config = dict(
    vocab_size=512,
    norm_place='pre',
    norm_eps=1e-06,
    bias='all',
    init_std_down=0.0,
    beta1=0.95,
    lr_head=0.00741,
    decay_fraction=0.853,
    final_lr_fraction=0.0,
    train_tokens=150300000,
)
MLP neurons of a small language model. Each row is named by its layer, matrix (up: input weights) and neuron, and shows model dimensions 0-159. Each number is 128 + 32 x the weight over its row's rms, rounded and kept within 0 to 255. Numbers have three digits each.
After each neuron's rows, "fires in" lists the words (lower case) most often at its 100 highest values on Wikipedia text that the model never trained on.

L3.up776:091117113139124149117129105115155138148149162102199119175137119119108173180115192145118170094093103166134092101088092147128136084105106139129109066174100132157121104120118158111138119152069152129179124107132105162089092068077146112132142199152139176112170092162115157088104146120117113110134125072136165139130115060105118174182171120172169114136093136161118137121179139213126189217116091122075105074075112140162131138158139138067092129161121127183072128187123120165127134134139070
fires in: "up", "with", "cup", "supported", "support", "supporters"

L2.up730:146090053134160094124165106136151148126115147108151121163063134117101121102100182129107117119106190077161115176156127153152136104153147119140126095098130164131125163110119147077139239132100178141139156140147161060135102144094127154124155139126128145115122140119128167209107152084166177082157080129091208117162162091141113084124136079134167110131147174110128107079105185094075098119109173161124116087113154140126173069065160140136106112109130083191140157172148092081174106159102161
fires in: "at", "attendance"

L11.up824:114105118123152159104114108177113117132105082100090111072091157141066159104147227166085177118142122131137109067106152191113156091149164125109129102096144212167160133122130190100096147131112090136153144146145131111148138160179144167080103086121118098116167157133109102137124146106126084127139045130115073133123127088153111156126133087130149112144139088085135065122140172143097100128103158050222134144179148127117120129108124108094148136167095141133153163174102112235170135158116147
fires in: "this", "one", "have", "through", "that", "three"

L3.up412:145128117148183097192100145099026173128102161158128099100085122119165189057066154106077087143137208089146090083120079129085146114159157148133123072107117117163079153075137100111065161145118163114133165170125133062138118096137119150167189137168156182113134122146125092188171176086148157122144090082118156114173149083110097134107073149113092148127135186109169072145090115157107172141124158131114124138085143130135119173121100084143104115115124130153103151143152121112098135122139144
fires in: "at", "attendance", "attempt"

L4.up189:124156129135162137089139128158133122104100150092120098100084173129128185088131179128138163149129139049132122161131119169110123068132220148163105117178121155151152222165091132148122113139095156113111151131124182109148124154074092191121108170164072131038120136105124066119123198090119092100138073112136087131121156131081114178092147113181085145142137113148158134156185104035109078148124160140150123159106145122132174113139104100144146110074168135110147104102151122144112079111107173
fires in: "were", "from"

L2.up481:156049105135151190108123120084132128156141117135097124140134126123108062108098097074123138130129119059136073138121171129193121146148113157148136102111127120121070105152148140050183060136125128108106135156161146125144153181151109141093143079086156072183152157131144144171091111148166125124155171177149115155155160183126147083069149117129134066083113120129176108049101210138122120158152076125162138127167133162130124133141148148189125109121142140176109113143097119126141078224086166
fires in: "november", "december", "september", "member"

L5.up379:145054142160137115114136125122120127033101034100126131140125125120091156046145143184148076118139125127145152137113155073145150132129140077116145172157120135134150139100135119120082210123073153139120115167162155134202118098126102122117102113084114162091129135124114134049174095083091124173149119133136149137149144142162091101121139132117131133133147107102099142105127105039109136101104120162139195187112118170132092116124095097143160125089097148071212111136111122134165094108115230
fires in: "which", "who", "while", "what"

L2.up322:102100083145154117154113115139061182174100141151117129136127140132073139126172114115084121099131201091108066116115065113115116187147103145136119139120111100115078132125092161134136200128111124161104105180155106078139144143125135152148211130123145142162144108104136129233153118092107136129118097078115168081147139098200129040141112169050153058157149120079138091181115147109068125164168117115135130064122103130173112089069134127166157125106124143160145136119129128184112143143113122
fires in: "at", "attendance", "attack", "attempt"

L7.up677:117159095171191140130084106093082106098116093204118066139174170105189083129114098136102064174132141080170140076093122107065083108142129127107155077103084138127108112145090128122144120141112127121120113141111144101127145112056104105087189154206118159116122182148103129154061103129102130098113115162136185102133090080085080116140117140117127110097169151124161173169070128103134089114135142081179138123092114176153164140082130105140157175140094127124211153120132125091115143097103183
fires in: "which", "that", "who", "venue", "while", "avenue"

L7.up695:097144120156144155107109107071109136099103136168110138150137134123185100139084083132097076139148109128121127109092134124101106129162146182162106085125096141128123135159117116167091069152110140117100134145111168104160174147064107094082146200088127170127149167149123160165065051134126121133174089150082103128115127131133091136135116160138111127215167170152167223185117130098085099133143147175149204106130142127165163114146137117176149109120041128165191148102168139136111127092085200
fires in: "became", "board", "blue", "special", "initially", "had"

L11.up679:104141096109168175185125131169191116067108154066098122141122173137126171133110155121038164147110141094115099056102145132119167105135124092146105097103103240160120142171122182150151152153111113100093152149096223084144130169102112113104119081151093158079143138137187118111113113125124101132132069144149106113122168097155099172130144131071168149101140109091169078122104139157140108110127161099172098157146126091151120184040114132084159152119119139129186113128097105142128168109132112
fires in: "john", "this", "japanese", "japan", "that", "gribovsky"

L6.up524:077182110115115190134118166149030162154107091108054152096124186139051101077106113088093114178179163173128069142097125110146117150090158108122100097110124163174146162148085094146112140145178148206144100155134165088099137111128114131122116134123137088152125147076177137112152145124136114104149069144144070113132080127164131111137142133124096119134170095094085068118177086139163166163144136083128157155159145114101119165154105130113176130162086148111169172121089134218135151155134117
fires in: "the", "they", "her"

L7.up558:129150134183170156109128125102116115115138142183117134151149124128192072152108091146104099131148141135140143084105164122088112151132151176150116092122077128123110117129099129164076097171097130108110129144107200081136158114073147111101138187116142201145134169178127153206072066153118123146160096135105150120129106121105114110109143140150115126152153171152187179200167129115073092111147138181203200140124151163138161110102156093186165165099053134160203124117158138138128160158122189
fires in: "second", "became", "blue", "due", "representatives"

L7.up888:121172108089177148090118142111124101130106143159099118103133121119116058145180114116089138183112149102220152135107101169087114116113163158076150045098114148118099093183155146115112081134094127114112128118124213120073150121074093101097189177126139116158139166154068121180075072159126143090131138139102120102147131130092063126106187150125111111146095154166119149125134129129074130148146066125111157122133134125127163157112132108156097116095049060127167080096168097081111197115113131
fires in: "an", "announced", "any", "annual"

L7.up516:114167156116158159110108169139109152133188107118140169135074164166150126112091136155171084129118146146105066160085153143195172145155096150123109132214133152133109143097139116145172136113089138131088168160187160137191159181143123153132165170116123159136102118115139130117147159086158120149149105156110071143137157166137157114113189090168115162165153158102133231211103193117167148150125140147141133161149089122123123133182132118145133087053158117118093176151104177150094094100172190
fires in: "american", "september", "december", "summer", "member"

L6.up55:110163142059124170117123094133070164130127012110074123127164125120067091139067153121062160143171146166171089158160146096150107122079132100114118075084122147161124155093105113168101162151167104162089131152138187116103168158129124124137101109138148130137115102117176137088145183114122049132082078164157100108171120106119135132092108175111116096131148057108109057150193135154091143193129143110160188169149112113127123146135119143161122113157098140147146135102111187186135128159134133
fires in: "the", "its", "they"

L4.up366:072110089128163173168130114129140094135151042103122172100148165102152081159116113166137112121156130114100111103118154165116131107108213126106138141091098138158132171112145101139120136170160046135144142138099165111138126084113125139126146129132085065151112146114117170110148158135101048114105084133164103104158125078172167103138130139136163096065104132135117111131104102198043186140136125136120127073188080122184108135129147098137115100121088191168160137091137161187170113128130229
fires in: "from", "by"

L6.up265:104148154062140161112120138147068147169117092091085138094170135135082084145107143115131126114194145189164082152142101108160153106095126061105111063076130140170110140143116109156085155146163092163110136119123178105071141142115142126145112127160156117093123168103158120069138166150110023161094073168179110084151156092121142117112084164132098118176176049114127091145128123170113159181165163128142143136111099145139105170112088120149158113167097137147145110113115161215132120157137191
fires in: "the", "they"

L2.up553:128137159134168168112123112093131186125136114121092159176111106147098074094083109123057146083151199124145051136109131129149095144131106185149111064100091108136136178107127100056142181122116144155097168106139120145122173135100097120110160188145139101201141111134182124173154093123166073148124087183140127131125109113116130065065171121164168089175065124150124111182139164165136150198112117122138130066089114123176089103071152152167094105101095084168144159132120120137113129151106126
fires in: "november", "december", "september", "member"

L5.up909:103176156122138092115104124134122097060094124178116135108212136121157120154123108236143143127147102181138191134137111098099129144109140090150131196123105121156167120101136131181098095126100108126124128131066145104116138109165133133117126075095086214091141127109087115097142068092121093155073167170138143088096131137122110178131091121132120156154126128129083170145135085121166141102164140120159239144166110108126180150074107124118180181127116166097160172104152079115102161067153127
fires in: "which", "who", "while", "what"

L11.up389:102153136107136117091097227171140175097094118156123067137093163128154217077152133118107083131104110116146131102146117187121171150171132092198073105149112181121128161108074064143148103094094171160084147110155142222094158134119101128145122083119140125134071110116112149146083152111114143117057175138164109161165167135064154158098134137121159160139088142120158092164115065145122143171129099159106185103108109093127127118150114132124160111175108144132082163169101132145122151074127157
fires in: "year", "years", "young"

L6.up407:139134146126170152091157182169081154154122077118056102109140085121142142142085157151070153142154159098136117120131207150134138100070168125103106088140126129138144111086080121155112126136178185185145132136109174121187175166121118040122100121105110162139113069134122099086114186090140062111055159120179107147121172110126131122121119106104149122128126095094091065119228129143122175176142157111162172099147126145107096180146094172104124118152096175177142124114154144156106127169129115
fires in: "the", "they", "these"

L7.up739:115185088134163139126123153086078092063119136204106083110152182127200109139143121131118088159163144094137104095141150142088087120131107160122146106147098125133100105164036167140164146165081143115177122141124180095079155140068114099115163181143110130098148182121086154159061057118115115122149125142123101083118095097109093138111122195127167153100172165132165147165120129102140122129169131129154197088112169181170168163086155121144130152093111119162195130108133097102137171118093185
fires in: "that"

L6.up796:129171147079110143126161154118070107166131128155095155095129136149068081119128102095069111149125140176136046121167124114152126131106166082120094119125120157191114150159082083177082203147192106217152139142108145085136127125108126160128123091134151107105102138131138108087107109189120108117129101169150082066134118143145146127110133162115122087124185070110106048151114144149079131203153141110142114158203100146133085164133101110101187122141079125104148134065099138184131160173129151
fires in: "he", "the", "his", "however", "her"

L5.up797:164046114157133114126136112127093145120114083070155119116091173135076152073145175113094101122099163073146145129125128094140136090129148124130143121122145162128101138156148101109136253167105173156133147128169178126175121111094090158148128179200134157124088182124121156106184159077086141132209126110136161158149104060110094095082155158116117084128129136084162033127104133160155138144168096165134065125085135139162092118136108151118087083102115130141164142137093141096154087145119130
fires in: "at", "attempt"

L4.up723:141071152184162082179152123103091165068082096115118121175138154133105135080126182147068093119146204066161120150104100144100143099140165116161155088166135136167159179108145129118125183150076182142165092124157160071164139116107096154113122161165117149106125166140162097135158117090117110132145121107156142095146152075127044109110132205150118091152123147138130084134114094072098142149157143111165116137057134151166146084147092110148140028082106144160159135131163103093130146096095153
fires in: "at", "attack", "attempt"

L5.up815:089169108146130189063157142094123113129150109130187125155176102116159138164149123125173125188107110138062115110055118189097155155088107156115104123157089104121105118101113148130131118119092135124195094094140111156087114152098116085113112140116164146150201151127133169058086065093108104112120148093134106141171097169108115121134162191134183098117110126171198144095153118193140147138186117104090156144101102128151139132100153157079149176238120129152155101118088110129136114192113106
fires in: "that"

L11.up829:081149123118143216116057114112087081111123079093066124112100220117153172122155127099115118113088135164132086127128154099140122095100157128089167106091122159154119203147113155143134177135175144128117183149112085102178115117152091154131117129127085069166132114089135134115150143119173043161145115126151130173184112036093151113107144089111142119064146184157087115120124120121145117159112118121107140152177152096143098160148136122146103119134140141156096143147101193186163102145151212
fires in: "of", "from", "is", "born", "only", "by"

L4.up902:161082127165158166123141133126178147153076049148126133139115137148057162047142145118114194174143119058096107153132127113165140168139144108153111140154095167128182190149144100148147078112115151138081085146150139142176154176148087196110091131144129127133126125101143110096149177121127097145130114139180115081113147145138129135114129145092077097127114085127127092112172106029069088184161103151162107166173106122149107074117103139125177098083127175097123140083141119191139057130103137
fires in: "his", "from"

L5.up474:088157117148130135130122166108082114125136155101125109143073126127171109174133111115112099157103121055150080124095097148075119128122127157092115057140105106100122146176105150095099082165061109100152107157132131139108124117058130078112136159082141095149157131129098152182050073209132123121110084108082086128148134112117105096153140169147170119113129103180190227168162149085045156142049144146127197120112129141139138159113149086121147159150100079122137101134121130125106186148109152
fires in: "an", "announced", "any", "another"

L7.up332:128169131121135154088197166123153136133114102127119126105128124165162149144172126126093150187098149130140137108086117142179122128107135183131122116174139130159131124083085149142075099141096138129134089114121193128058159118078153111158136185097129171095180137100112138140089052133115078170170117111104163112145131130106106138084172212150185154139122141146149083133224113109076152159183049212094142123112153111158141159144151148133148153131092111152173072099101121126168180182117161
fires in: "with", "beginning"

L3.up772:094133125090120162164063109135145146130134155109106184166032151110116119124123081109139110148123152123125129135161177131114097059091177150104081189126125122180127177130172148061125118135171086111168159084118116138127124090117101088106118143109088152205112137113179142082090088116148126109164121176157117137164172112148101115185190173120115085095188099141147097118113068169064089138136184135095126161134168121148111186125104165168116146078125126198155155067130166116137114123128141
fires in: "his", "under", "andrew"